Weights of a small transformer language model.
Size: 15 layers, 3 heads of 64, vocabulary 2048.
MLP neurons of a small language model. Each row is named by its layer, matrix (up: input weights) and neuron, and shows model dimensions 0-191. Each number is 128 + 24 x the weight over its row's rms, rounded and kept within 0 to 255. Numbers have three digits each.
Before each neuron's rows, "fires on" lists the tokens most often at its 100 highest values on Wikipedia text that the model never trained on.

fires on: "i", "u", "ff", "k", " |"
L10.up495:108083116082131086105156126148086155142114108137134141132139147136126061144152144109178114106152116132083162151162101126136101168145121161097160091118121165078154134147143160145159122182130067120124126148125118139120158159122135108140143096116141157112129129127129142103122125179083114103107101116099114126122096121095131147096135142142126135153139170139133147108133112133121152131134110141115095078101145153129104189117119125123073162146154136133130168117103142122105138121109147155181123133091156104095107139122126140144124139155140109121106152082120109147157147132181127101

fires on: "el", " ob", " at", ").", "."
L3.up81:130129121088130104083127123093113114183099131101126142125114118155141145123135080134122142154158105114144118133109141165135167118120124113158157123136163139107092104131104082069128119125080132108143131158151151183134138102115088106140150104133083116147135094084174117125083137091111139171099140137102144126118158123148105139137133125073128135138127098099155142176159087146121122157110159112116171096137110139169124131111104088126120136100143134163136115120108131112158140119148146141201125130098150168133114134130114120146082148098149123123101103144152142121090121169143100156

fires on: "\n", "\n\n"
L3.up392:133093086172137189079116126162136152108157142136172161129090167143095110098128143134095094130155135140106131120118157171141158130127091141132131107140130126115173104130103150108107130117096131135189163139142146157161160163118130117139175158134120128169106120113162126144138131149125129105129062135144128133123133158167134129107115137132116124116150124129169165117129146115079119138113142097116118100138105123105139106115106123114119142073113147099120103141103132132184169127134165145131102126152131144174127100145151135111128112141141121098127145121099123151156109070174087184

fires on: "ll", "ore", "n", "d", "ort", "ld"
L3.up453:105118151128160162070134073099116137135141118098147149106126130133123168091101100118078121103135085143119159126136098094164166134143109153170125135142177102142165115082087140133133163099099118148122151157125129136073110086146128117155125136140090139156083162120139104153078164115117118138109158115158150111134119117119129128135150129140100156144128124081148143120170136122122157118120130120085115106128120143161190158131089099117150124115091158146129153121095164114125093135145169131154097131139146129108164143084089126124142119099147125115099123107109145112122096157135101113

fires on: "ell", "om", "ol", "ul", "oun"
L5.up396:114097106130145132089178111153157119137143132116151139098143119130209145133139102141144129138175103163134143131139120161151182113138120155131146151138158145140116113124153089152098110132088148150108124138110098170152135135116063108143134168123167147139142121130163132171112117131149139141128142118084077151138111149172103122103082161119134102143111102137134171180123132155149162148084112146141156128162108097114161104112060086155121116082136117101129104146114148123103103139130128129075095129102140132122133138147137121127108122129139136117082115107139096143156116162136140124

fires on: " |", ":", " would"
L5.up384:152103101138133126096131111137059128126148148126143120120112118160156099184145131160144124100149075152140127151133105144144190129119111133133206141109131107125153107166135090108110127151098108161117090139135137156119140183109134111141128140135123105121082096097164133127137113129140103136113127140123119116118143089106189118126113114108153133175114117159151128133094125147105143080086111092118078100105125086143198118132115131117124147079092167111157135152121117146145151147146165129169108134108091106106127128123123114148134107122150097100111130129083129123122127114148135102

fires on: "iv", "ect", "ast", "adem", "if", "mp"
L8.up493:135094129153105136108111068119139118107140144118143131095090114119091119134146136127110103148162140132099157150114119131164104124122145142141114135089132096125137080100113155104138140119104135136134146178078138134087140124139123123147148127141154147110120122123134100140144149109103138090107129101148159117150122082185144147146133125120062114133142148151123165075157154091116139159147090116090104161118168121123141119112088111126108102118149145081196135129115109126125131126161097172096095132159108152089134097121095101136145103112157102105086110137129189091139124169128150132

fires on: " |", ",", "om", ")."
L4.up144:109153151137107116092117127150069125119096128112136147127115136154119138127084092093127104095147127124089139098157127171103146119147140128111131133147112122114131121169117103140132111112067108174131129126126118135156112184104094094144150127073129158123135104101152128123108202135146145127073134155122160104111127101120162148121157146140141143170065139117121132131108125143091150121070137090123122112160084165108168148128122111115172152129135088111150094142131115121179141127109145133147120140124104152100129122161111122183083120140145118143119093107106128137119132109147086116

fires on: "2", " f", " F", " n", " h", " e"
L12.up213:134093106103108166147090125116144158146083153129171132132079142192118097113138102159116129152141144127118118128137107117134100135106116108105120160141120130069145117101188087160146111099155120193149092165089147134145145139157148105122118118117125121125137173144140141143133131143126105092132128130135127092125108110158116125132107112116109127136138140168113130110119105104127133145115146108144154121126161191116121163099136158129140137129161121130153106128092123147151153148142094122129102204120120099125147111158076094084138126119091105111114109098155148118157159139197138145

fires on: ".", ")."
L3.up372:168113145125120139109138140097119119147132171107151161142099130143101136125112111132096125127151081123137135147116139181122131124085101124130146140147156153147068104127128114133133147109087100142147083131173137149147144107097102105151137120104088109116094111077133089136118130104127164138095141139096129097130198139155116152125106151100128148156110098104146102138150112136126131132100159094116129091174112139128115138092104143113099100103134121113121144165122130131127166114125148122197136102105087156072133137123110111162131162070145156121081104135138174153110125120177145121

fires on: "2", "'", "’", " f", "l"
L12.up8:114060089093118132129061119158122105116151139126176174130143133133151149153160148112160151111060145121165156130154113137150135146132142112113153118113124146097118136099132120104099072147112103172128130142116118165118150123096099101157126131154130113168118132081130087137161128123148143112125151096148134153129112136165146091150149139124085118138117126155147123118100140104114145174111107112155166109146139096104141125124136144093108132091158165067174085111080137132166114143157087118145123147137134122094133086109103130120137118138127120132102113141167148093123110142132140135

fires on: " known", " a", "ll", "c", "s", "ann"
L3.up33:122109121134124135054107096172152113147161176151148196133074127161154128095105091120160136145126105161083139152128122123177090101097106158133100148125126129142099121135121133127109097101138131154102156129114154136138131123137100088140150141120131122128167130130142131139137144137136086121132138146139153118129140145133110108081119161149102173125132118125153119167122138132096093078125096122108095131092115127147182170123083110155129127123099132116108143099134128186118118137121164124126124123112082127116171087150174139160097133128139132144129098172110173137135138157136129171

fires on: ",", " and", ")", ";", "),"
L3.up279:124144124096117116108131120147117119160124151121135144104132116127136073130122104139072084087148090190114136133187127127119131137075099137097109123134119182116067113146146134073146148156131094137152163124126124140152143115096114102149186123134068144105123106097107141133100181098110167131090178163121146094110117119133154133094145136099109144147115140135123134136167145123134113135094133110139123135127105172069121119144125143110091162109082119127134154123139096133131139142097132141134131132116130146074133108154130112113076133098172116136157112107128113124128140125143143151

fires on: "r", "n", "ort", "ar", "ut"
L5.up359:114105114182137148134126115104153119117128171134149124154102175103111125115112126117142155168131073128173106129144130126116191121137137156160150152133094139112141124124147093132183124095130131125117157170146120130151143116137115127095129099126121134143153111128146133164135126119167103175116146129099141122149123118177112116123137153144138203121107118153143160126148113166140120151168128117104128091115093136106150105103062094098120168081114152128158145131090128126159114138149090139109118148169131135144150086159157108153135112100126138118108151143165108136206126128092119130

fires on: "gan", "ul", "in", "on", "ol", "im"
L6.up520:120077134134132121133084117130174130135099151115140155093134151138134111105124115110132163147116112111138095126147104135127119116132107163114143165138147188099087118176143124141123121152103114171117130159144107166147138109094117128121157119171118134137150100142127108167138167100153123118113081119129120129155092122145187106110114124141120117127128135092152135155130087107120130128122146068131095088107147111124116099125097092129125183119142087124115108130117165062093118126148158125087133140101098098157130160087154118137132196108183119092125146117122112094142136113154128157

fires on: "y", "n", "r", "yn", "ac"
L10.up494:117113132128146136137102118142126097122124155114146137109092131120102153099074126139106139173157091131121119093093099152105136130153122163101108099147117151097121155106123115142177189117117097107150137155100142113109123151090167116145129117084115139125103113092156164101105140123138106088108083127137121108137066123143133144128128106106147181134145179157134072134105118141101144094102168150109085132169118134121141166113063164110155137114117099106139142133117134153139154107155149123133125133180145143134161093123136142146143115119146163120127143140163163138130140111176164101

fires on: "all", "re", "I", "le", "N", "c"
L4.up145:118124151183124138115098110162153059105133138083126155159114107124086123131123113126136187183149092159137157132138168142153153119146145125110153120131107106115116105119123107083103113100153162127124105134174162124120123163140096114145092112157133081139148096141128128139119148155090125175128125119096123167164133152149139104099118119161112152147131153107144119138111087103102147161115143118134067123164140112085171095146076136115105150116104145150105111133145119139141116107170150121135129148108118123120122128144175157107103099115093142103156142166105093133131136111139120169

fires on: "e", "r", "re", "ept", "ess", ":"
L3.up448:145123125073154115114130109113107135222155133125120134122071145147114118111117112155165148155162131135173128120087116145124118144122119117142155143149171159109175142129146121087176128089127142163114151140119133150133188095138177119096175107131128137132098113120136143176120126109114139144129122147134126134128160126134119121134119113149114145110150136126130138114129105106116089180168141148103130102147157126138106150081134111144110126144168144154163160094097109140147195140092121116068138163170107124153153154139111126149103106106146133122113127109163128161122089128113128103

fires on: " |", " and", "."
L3.up98:137151118135109126093166111109184131149085177122125152129124103121115089132115095139108143137150083147117098145120126121131171123114113108105107118113089158119061113117115154114144117118106111152142192146142138123153120127115120104133155129160098169124125082134133141145122147094127157137092148125099133105118153097151140196124147139087141147150131081102128114157169124146138136132093139097114077132137111145137144127130112139100085147133124096079115109137122106148168120113115165107130114146116170142118103107172142131168106161060135098156103096109148094164110115128145124130

fires on: "ut", "ect", "lect", "ast"
L3.up136:151128118103131160128111098109108123129111159062139101092133174140105127107166126154111104082173084175128117109157111129125108166124115115127130129144118108088136121093202131097153161108105140145126119132121131151064126128131134109111140148143130111161072129166121134151149143074160144143097141133146132115118156114139132153135177124137077144129117164089131122108150169120094123116118111124100093132155102129108147107131110114120109143142125159139141104099122100077131123126139138143130135180139078136115153155117105087119122091115149125099137124141090118088137146186145118147

fires on: " |", "as", "ist"
L4.up519:135145131105111118098124133117108097171118127124127149163117174165103102163102103155130106102091103135147097113126123127124181122137100112129193137104122128096161111164127114122115104119112110154122116157123121125160108126103115106100174161146095128172096102125145130137117181140145126108097112132129137111111161097123141172096154145106132134132101150135123174128127101139110117101083094107139074106177106132128122126118146127132110151071164127103143114149088117091206132148123164114168121124129129140134126142149119131149125161128172091149111127123138134165130141108193092125

fires on: "2", "ot", "4", "ree", "at", "ir"
L12.up565:146139140125111166165134100123121094148135166117115142127117123132098091071107130101131170122130164124108102079103097126103082128160109139097144154119122112122106161109168115148142150124118118132085124174112141123093117141105164101078121125127130147155136120105171155115138137142164156132074062097116109119130131118154157132100138109112125081109128155131099091131100125135150117144109129132133125107162175136111113088078140168139109111121149105110139120159132134120134179129166090105107119126102107158124125128150157062123157106093111154084130136147140155123134140105159160098

fires on: " L", "6", " to", "l"
L5.up366:120101106100113148139092127098162128166149153132131143146129168196097148116165093103107084111136122152141156119157167140101168156101124133103148117121102145143098130109168151091133149136171130134113160112133130124143163100096159111096119152147144131117103130167134098113108116132097126134145144128112150080131131136173114160117162110094135117173120135136139167141124128127128123126130140112127106098139107151105113091135182139092105134097175059095153157113112106132158104090132129133111122156112085160124157119113128160152147140092137100131131130147125210136145149117128142105

fires on: "al", "5", "ent", "ous", "ed", "or"
L5.up256:131097102127129179124190122110145150131135147098127121136105143131123113126109125144118108172130144129128109075118159122137129115142133137147134154175083086141143139129153117114128090100079191166122118128143136170148127119117147131145144080148118090145106125095164131110150145091142132128104137122104096142126175121154142137160146149082150144147145139147133145114134125156099134131138121134140145097127128130176155102094092116160133147082184193119126094094075133115108161152168166096146138144134127151155149074132096107128114137147108138118091122128168123095136093109118123102

fires on: " bel", "pl", "ul", "ol"
L9.up542:104081159096162130114124164124160138165146136076153175124151155102113155101127126161101151126150138120115147159151151155175125115136132141112128168156125119109140150168160078095144123103122146112132108172138134141128123153130133145115134159139152081133159111166138144166142137115167092152104106108109156172145084124169155120112133143133148095126135146133157166160104111153152128160117131096124100122154107119060120085150093117168134124108183104140136132120123139167118121146126129113100106116140088133160109123168111097144085092140108119099132138136133118162121169141131101142

fires on: "cl", "le", "ol", "per", "om", "pl"
L10.up361:066066123106155137107138136130107111114104105065188176077139163149090153125113147129154120148154137121133123106122106171143145124122126144177119166148167134145102172105156109105098103125097131149107135159144138148174163172125125116074109138126147120155139123180158126156092147128141100136119112110120138131118132140154151157118086107146130105140110133147137138141151122144166159144117115121109096142176126178115142147137093122145159138114135182116147100142112138149134120157140121106139144111084127123139146100167146104132121106150079156106135108149162137132119164138131119110

fires on: "2", "'", " comp"
L12.up331:149106138071134122157085115136139120119159151075131140147117124110133119072141129090156124161145125097163122100126112143110115149123129105103097105120100168060127159083142107149117128135179124161139152146120159168134152139134150080146143134123105145120109111149164086138104136135132165115127084134142129078130131123171144090169146085095103099147141109150150109097114153138144141166099135111156152157157157080107135111105116111150128142131141123110139131133132090142128179109140074116135107132107120125139109091141138106126115094090121123132113137144158172115073136146139103143

fires on: "\n\n"
L3.up507:133114106142126127107132125159125105128176167118149158102095176129130112123141132107088112126129111103095152133126110120136148124093093123091170108135130146132167098121106113093146117128124110144152158135150136161144189146094106114150208123124138155147118132095159164136113133145124115117139102128141106100132168150209115103098101120127106112150122150110130123097161125143144162130124127117128162132155128112071120094103105109129093131062120144094136140079091137135132153133128137144146111144126157138157144106143138127132135104139109149098109111111113176113173130075180097147

fires on: "i", "ot", "re", "att", "u"
L9.up106:138112075108150127139153128124155122109120130143148145111143152126104083107108149107150113131154129140121116137127142151118186146109147160130135127119180104130131107143131132131166131151107132152177119127132143132087132114110110111121136095116106140151115140115155099126133148161136116124144167131111128153149099125156093149115124118118070104144135202121122192093142080114107143108105093114130115097148119109117108116162110102121088109161163126140110122140107133137162132115115103181123143186120110130081077118134141139118144139121195090111068078141152174122158145100163128141

fires on: "ul", "g", "ig", "ire", "im", "r"
L5.up438:126062145135123117114131127129134151137131129118140143105126121112116101099105100141114147139160091129119119157119136128137132112147156113133124159111122104137156129135111163106137136082108096160124087185104125138159145085145116125141184120122131115126091125135126093183136135172127120152102109125123137156153112090162148144141082156144104126133133120106171125111139096068113123150154100152120077113083106111120154076173069087121134124142121076140075116144120151138126155103127129151086124164126102123126135095117131119182118139069181150130122132120144143132153154098117114118

fires on: "th", "l", " F", "st", "2", "b"
L6.up410:139132121090137136141150105154165068119146153084172132136150156091106124138119116143167134170127145110161117120150162197140147125110100145099145144099113149126050091124124128100142152127106111138152150130177128166086129141120162073105131143128114103139145128113139084178141155138101196156157142147110123129132155104163113118147166123156117117108117152126112139144106125129179157116094117138134164125120161115108107128095130150129087113134154140121140125141123118084119126145135113095121116118132131155113169102148103107126150127144126139155103122138174163173124092160136113127

fires on: "ot", " An", " an", " spec", "n", "ut"
L5.up341:121098139123145130151092118151094111143102170100158130112145173115156163112089106098131132158130141160136107098172115116103082083140109168129142070122073156108092130144188121139153154111131112156111119162153159141125182124129109122115143108123106146181094101132141112135109135126138151113143069120130116119150132142215136110105133117107136146124138135129138140102095111151155128125142105107106157097156130131136113108117138160125129147113105144118099158081096130122102118130184138097092105150142111112108175089124150110126149091097108128116133146138135123116156144131160145133

fires on: "al", "is", " per", " |", "il", " bel"
L4.up414:174123135115143106081091133121136146160119119063121161137100158177087118139101117115099134129164088093155113117130141134115109140126106130125116113152104144173135111163105096104173096115115108138095113135142132143176129111139116106161144145156130139122114087109140117136105132112148097131096100110112175134113156123145129131101109168123120122106095129121142132177139104136116130124156147160090051087162090112132107130137118124139128150081167068133118104137131113099134159137120156139158141123081130105122167136111132123186079127138129099097145091138127146165112136105129125111

fires on: "n", "re", "un", "en", "le", "in"
L4.up363:109086120120160145107087112132155126121125151101131116136129135124050116142094129151134154117151158136160118089130178117138119128142137118129113104167105112128151108111136147118122099102159140098124128150151141102127133095110130134131082138131155102131150098166143139131140166083128081166125130137100125168176090132170116103120101097150131134109132140132146122137141127162124125150120206133119065104151111131113164108147106127091177156101136126165160132111119122086077117146183119114100135159151125152146138114078102079158161117129117148128134102115138095132095141123116122142

fires on: "l", "c", "L", "t", "n", "p"
L3.up57:116117105174125137135114107123071134110098162069148112127106130169109147101154125164099129132144139166121130111091193117139104106119082068126149149136133144130122132119210146077119150114143175157113099131123123150169153125138156131115147100158121125119113140138134101189117098113117152093144133108137146126145165140132114134160127139171099179096166109094122152128152119121113131134117127111096112101148142159156103142120104138145144160143167096165153129103104140154174118141173150101097125135147144140144138106147107142118107163129159116131101136142153145140123151151119124121

fires on: ":", "en", "n", "y", "in", "ul"
L3.up521:140109115151149119139071091142113141171120127101127137129137177095156165156129127193138144135131126152158108123136162144121124140132142143123100106169139132123193130140196132138208153098120109186080142139128133115148161097153124092115104094126099129098089145166145134153144109176153106116122077167122110122158111133149101121107154116131155123124133137047131108147135119098127125128130177119105103127131157100140107160163088121185138140157118117135116132107111138121131157104156111115108132126149106114141138152118153138127159132111129113114106121110122117110125141126116135122

fires on: "ol", "arl", "em", "om", "med", "iam"
L6.up626:126144140108105144114154126133120137115162150142179138115133091148157085124127115146121151127210088105085136126130094185150132131126130128152129137114166157157125114108129130103131126143106120157125123150172127163070127137122129118136115157101131117141108133082152160152099098072135081136101103130129111126151107141153137121142165133099109082116142116142137138117152083159169184103110101120096136122144137115144126087067108088130094121112179105132120110154102147099141078124114126133114102140126147140127131140104124110126109123134156127085121167117138119111194164114118125153

fires on: " |", ".", " for", "A"
L3.up27:143115125103138128026162115143156135126105151099141102110114130139145101113072101144068138136136121103071134131127112147118121140134112129112153125150138152123074113144110123107157137083104159105138185143135174153158143153126152117121119110126143152131117088109147123139127143118146126151116154146087137127135131118145162137070102139111147120158134085126145117143156144126141129167109197111103141119100104126124148143133097133118061122091104116090115122149122138133108142116096125145131145172151145148081136113139140124154114175083145158134107119107100117131109129087094112136

fires on: " |", "\n"
L4.up120:136131131138101108118094109151136134136100134135157201139080143135140094122075116147113104138129120160151149093127133131116129118095116146154156140142128126133131126175120131118154116120120097164133134159150118175146192178131132126112170099115136146142142112102151129124087125166144109102112115153142150107103159109129141135119138091115124131146107118145131175121145146107101127132129121112144119134178124134147131118109104147088100174087110112106120093130120173141178169144117155143158158139104108146131110123186134168152083153115135105147111085150102155165136136129187066147

fires on: "y", "i", "ir", "r", "anc", "h"
L8.up464:134089102122138101117145139163125100107136125117168126141112151139146146116155127176181188104131069159131125134132141178110084130167119148093156131128101134120121132108126139122143144141106148152136154168098100115145187152118122082076113145100124178156122101179119119157113139145112116105133084148091092138128093119154119139133104111081119121126170152100131117159092132145147133140146140154113099104137114107151114134130098156132141139140129133114138135134111129122109133100132177129114122079097080124142105166118135142126156094147154129138127107090112124190102136140137187141

fires on: ":", "ome", "ording", "ue", "ol", "ing"
L3.up14:148121152090107133160087119093128183164117124126120124137120137157138137122147100118125129132127154129165092117109089105103146140132112134126157123177128126164159135159136096122149120114091132132077134107135149156104118102156124086123126175131192145132139136129154182132130085109164097149102106131138153153156149125143110101084118160183147095152143112111135136137134108130148135111132127118087176133101148195095094130121157131124120138113126150128154114109099136116129136141086133098110122180097088139150118173139095116106137078125105162104167149133103131148168092116110122123

fires on: " from", " re", " def", "ing"
L4.up344:128134091114139119092101119104132127129162127125121125105096111137143098135144140101112166154160100128151096108117113125101167096094081082086114128116078103145103148092163123101100134114144181128127116121107142134130140157125158125159163128114131098154136134107127115142149122089087180130120129145157110151142134104132186170146148145154129147138140157165142146126142099099136103071122164116126181121112142117131126103136164130120109147152145040147109142123144122112118100166108111103127123126137095117103146113122125150105141161105149129110099123164174112139142102178082154146

fires on: "y", "ric"
L9.up257:137098076123136149141096114138133102101120150110126077099090130116120117107097130155110106161136112127124169151096150126121147127127116152089154125131117108135158115131116110097160173138105156148117118122140135129104116123102136092134134116106064183175101132140144128139168110108139139130106127157107137163128141141112151107120144183074130131195175147134109133123112104111099142103107163169131101102133110164101154086134072128135127123090102132108130115127105136114097144102169161121147105125131144207125115124105133157150118153118171137116121140160119138112143106150184116115

fires on: "l", "on", "n", " an", "an", "ort"
L4.up514:077156122177146129149140118125113113158128168073139168183098139136150171135074117125114182164161124115143132105121139120163141118093123133154124108122118155107116144159175098116104158117165147164117131129131145160130137104117119123067106132157095092129117100158152151172141117088146123092119124121152119137137110132176119108146106134136129162109157124132128136103158102145120110135087106114105114125153144152133115174106132089095122152097144135115153122106095134101119122159153165119147103132138110167125178103114123123120135121122143128108144094179172077124170123138119149150

fires on: "ent", "ic", "al", "ar", "ive", "ac"
L5.up329:130108101136128142150176112121076106127135131067131126111159115113095138171143130158172119119128113162114113105124143124172115130132134135128160109127094128141120128133187083097163093114153128121099141129119138171161141169132152116106163084154141116151091142113162085132124154132120155112130135108123148090121149104177103141135133165137143123114134158139126128140139141135106148130118106151118101077108126126097133132165096103160094157124140145099143135096044140174125178148165164125127127185140138140143141109133091117117118111133138135121135117120180173117098131087129122109

fires on: "id", "ro", "us", "m", "od", " me"
L9.up614:111148098097170119114151127066154159118149130140123122175119133091092129128118115132110123152183117122152102165161098167116125149134151154128130145135143117107121133168105125137147142124122133120143123157113120138136124187132134090144158118076136137128114092117158120122123110126134113114120110168114076133127162116176179182131150112167152099168098141118125088096146107083086124166088139094115130107165173095131133126151102171140154131098151111113175139141122124090108096140128143166160106137142103124101127162122115141157140113108118150093156136090144134142162121098124123150

fires on: "h", "l", "on", "an", "ers"
L5.up140:098128115154087144128101126118114077160128129090137160121102126094089185148093176127053099154178135136143097124143142146170119153125112149100129104130130128099150126132138134089148151117134107198130101134139140122118150111077107118119115125127097129130109123148147086148141139122116108115130136116118097128133130125201115098089123102129139153127182093112139136140152128070100140108132087104095090108126126122129106127126078118123156111106123144091108117125100091139112155125127119131163103125124126158131114129130130142166091125076132094116135076155132154132122142118105094108

fires on: " f", " Th", "Th", "f", "B"
L12.up247:138100102112096186092136130136132100137094159138144171105087136080140147128093138145148156130127148171149153153132113155143111119106106130111167153119181126099133096098154122148161115141131150114127103135099147154100138120094123132116138155111163125178112103094110131148118142135104147102124137074134162166132137131174144139128120098157128151134148115118156155069130101157159111177123099163129137137143145099117157057154118104150092149121169137169131114141124162173145146150108117116099154122130097132130127139117127124106140114098156136133109162141148190117119151126169115128

fires on: " and", "."
L3.up606:133105105101122153075134145127154142140117146127144127145163119167124107146100103151105137118155130135120117117139104145110143147113108147127119136149157162146064114116134155106161129120145132098179137155158156158158134100105118104131145131116087132147113119091131133122093139087135199136088130173095152080131135134173129169149136151058152117147128101142132106151163109141129107171124192130136124095139090130122141124117086136125064120088118109112158139137123103132150139121130115126153128120135156145083110118129116129148109175064141156146102107133163116124107091135118147156

fires on: " |", "–", "g", "I"
L6.up64:133107123109124125127141096094155119133174167087136149114110110139112127147124139125121117113165093157074143139122080139114142163138133103142182140110115133121130132117173121084153090112148140107118137125135120160122133152158118120142117130125110133122107155137153117141148094137154120112134070133122142118138098129166123192089098135155121095110113139152158117118118101123128084165144107114148150109102121118100123103127091137176096149120163177173157118076090127110107139134109167100095144125185119097147102163132072160167115169115178147124108122107110129122123098146101110132

fires on: "od", "id", "as", "om", "ull", "\n"
L5.up16:099148096153172137094135131123084112130157141136154166110103159105122142117132125164144122149121105108200121176109154125135147121097136119118148127120168100093109093137140100127138141104133111155150099154138123121103140170119136124122143118085108128134147154143163114136134130183123140129114118124082110124124165137123138102110126161123097156172104150126145136162127104111093113120119135113079105130172144135129161135126065126113128125110132108129124168177138092128153151105132137173160130133118108113111138139160079143157103143151046119082089109122146148160154113077140104127

fires on: "is", "ut", "un", "ir", "n", "y"
L9.up89:157120088146157146107117122099121124120137131126115115152105159115112181122144178152076100157109095167155090134118120128130152149168128096081157118132094155122181137066118128147128143106155160125091116132164139117097147110124116107126105092104087125095097160151156117118161145121146130162079103159134117066155098123181137118105126126115129129126148093101115105127125095095112116175108149128096088102133127160136129127144095121105119125096112104151091125144112097099133166176116153135128116113153124126092101145115085140122138160100124092120126079128128132106122136123140122126

fires on: "r", "y", "st", "b"
L8.up579:162135094131128138107137126112122092144108130110158130107115193131143113128135106185163115173123114122146124095157120142106147132158103157114179107158091120146084153088081181099139135156092157128138165136125109127145112134114147083107139143130147130149150148130147119140098143106151146105113116099113152130132117156086162120122119155078113157133168107117104088103129147115118140179135151121113125088144128147108150136083132145147104144146135133116120112162129185155142122133149163121134083108116094200171120083139148152113134098147142166153135134114133111116126140171127138106

fires on: "in", "x", ":", "ab", "e", "ing"
L3.up341:103115102128155151143102091106121173193135124112135151115131161155104180134130113140113129106113181136104123096120100114125140165161129100114148157165175173128171147124170139134160086143126166120156133137126122148142132123140130122144127136160159166116102144148143136134120127087140136133107063173171157127141097125146111115153162147138127097151156147137141170148149090106133131124172146130100155124102152174133120149152124130152149151085127120140141158103093120132118110141097108126112148152187154128143165136149111122107113142114150083107134140124157169126117078150095148140

fires on: "ed", "en", "ent", "ric", "ri", "ost"
L6.up378:144126137146136128148136124107092101146165129104129127129048116098145103117118115118152138166127143116147134110117133120148122119143092148127163109158087129141156136111132139105123110138122134172131148123102124161135134133128162091125164079164141100130147118110168102131076133154135102101107126100089119131136115117168147135122111152099180137134131105167128148111142077146121119092094136121115110136134149118191138110132129102134104115099116182150119159102083133193104162136127174113192123116109122132153127091112120125145127060114075136123115101158164129113124117116108105093

fires on: "\n\n"
L6.up165:079127088151141137082149115138121149122179152111183155148155131140142132117149122149176101111139113128105154130140115165163135140101123097150191135103140138108164084152156135120127098110104132128169111138157155166131185164131115121129176126113107130147105126097173133143106103133149131118140115129126109124104144136140136100106144136124118155122111130159150126110153123124099153119144130107126099107151141129101160151111088147120114156070150170116130117109121121146138188154122158129129111127105164169171158105159167095134119123118170125107101116091111138136160119137168059126

fires on: " pre", "ter", "'", "the", "l", "ti"
L8.up84:133107131127129128130125112096126143138119134138157141136105144085110156111097138133149113148163132111156134098145110178140146155123115127119169116105050130087096165084116130105163098093113120156153154171145148129165115152134146116129151134103086140143123115123186100095106137136124112146123133153106123112142111175104099125149108096101135115172153155153101115137130103122120153144104151121111110094128125134161140147132125090126144159135150116141145136149131099098132194112154114151193106117183152184105124120111069135126165134123141125136127083087169157123136111112121119154

fires on: "in", "itt", "e", "i", "n"
L3.up165:139107125119146139115112130138080143094125131093150133139138183114030144132111138145120122114121124146194114161151139108135140150098130118117125127122100151125167127137134159094135185147145095097119138165170165142143147117112123140074122083140134113134124115128150113137110128129178101126112143129115149115127160109164111120178118102139105152160149180121152149125134110125105181135174178141106086102139160139140117133122089117102133148081107098140128142132110112089144138105149164123142099165119140105159128116128100101124106136088127122120133144110111132135104156107186128157

fires on: "n", "ic", "y", "ort", "ome", "and"
L3.up190:160140138134138138108138109137133108092154166071154121141083115142133113111091135134148166122132095152138125108108152105142142117115114151152085097134123120154175147122120115127146151090114133161094135142170138149118138107125141109099114101143133136136133131169138146137143175130107100163095145161124101117125130109133115180123130105151147106132150151130142082152148119146076153102068170146133110116120165119129167115117067096087135158109087131152121153137127134119108133127184199115122115171122145159083130133093145117141168149093158142098140128125109129145094172158143127122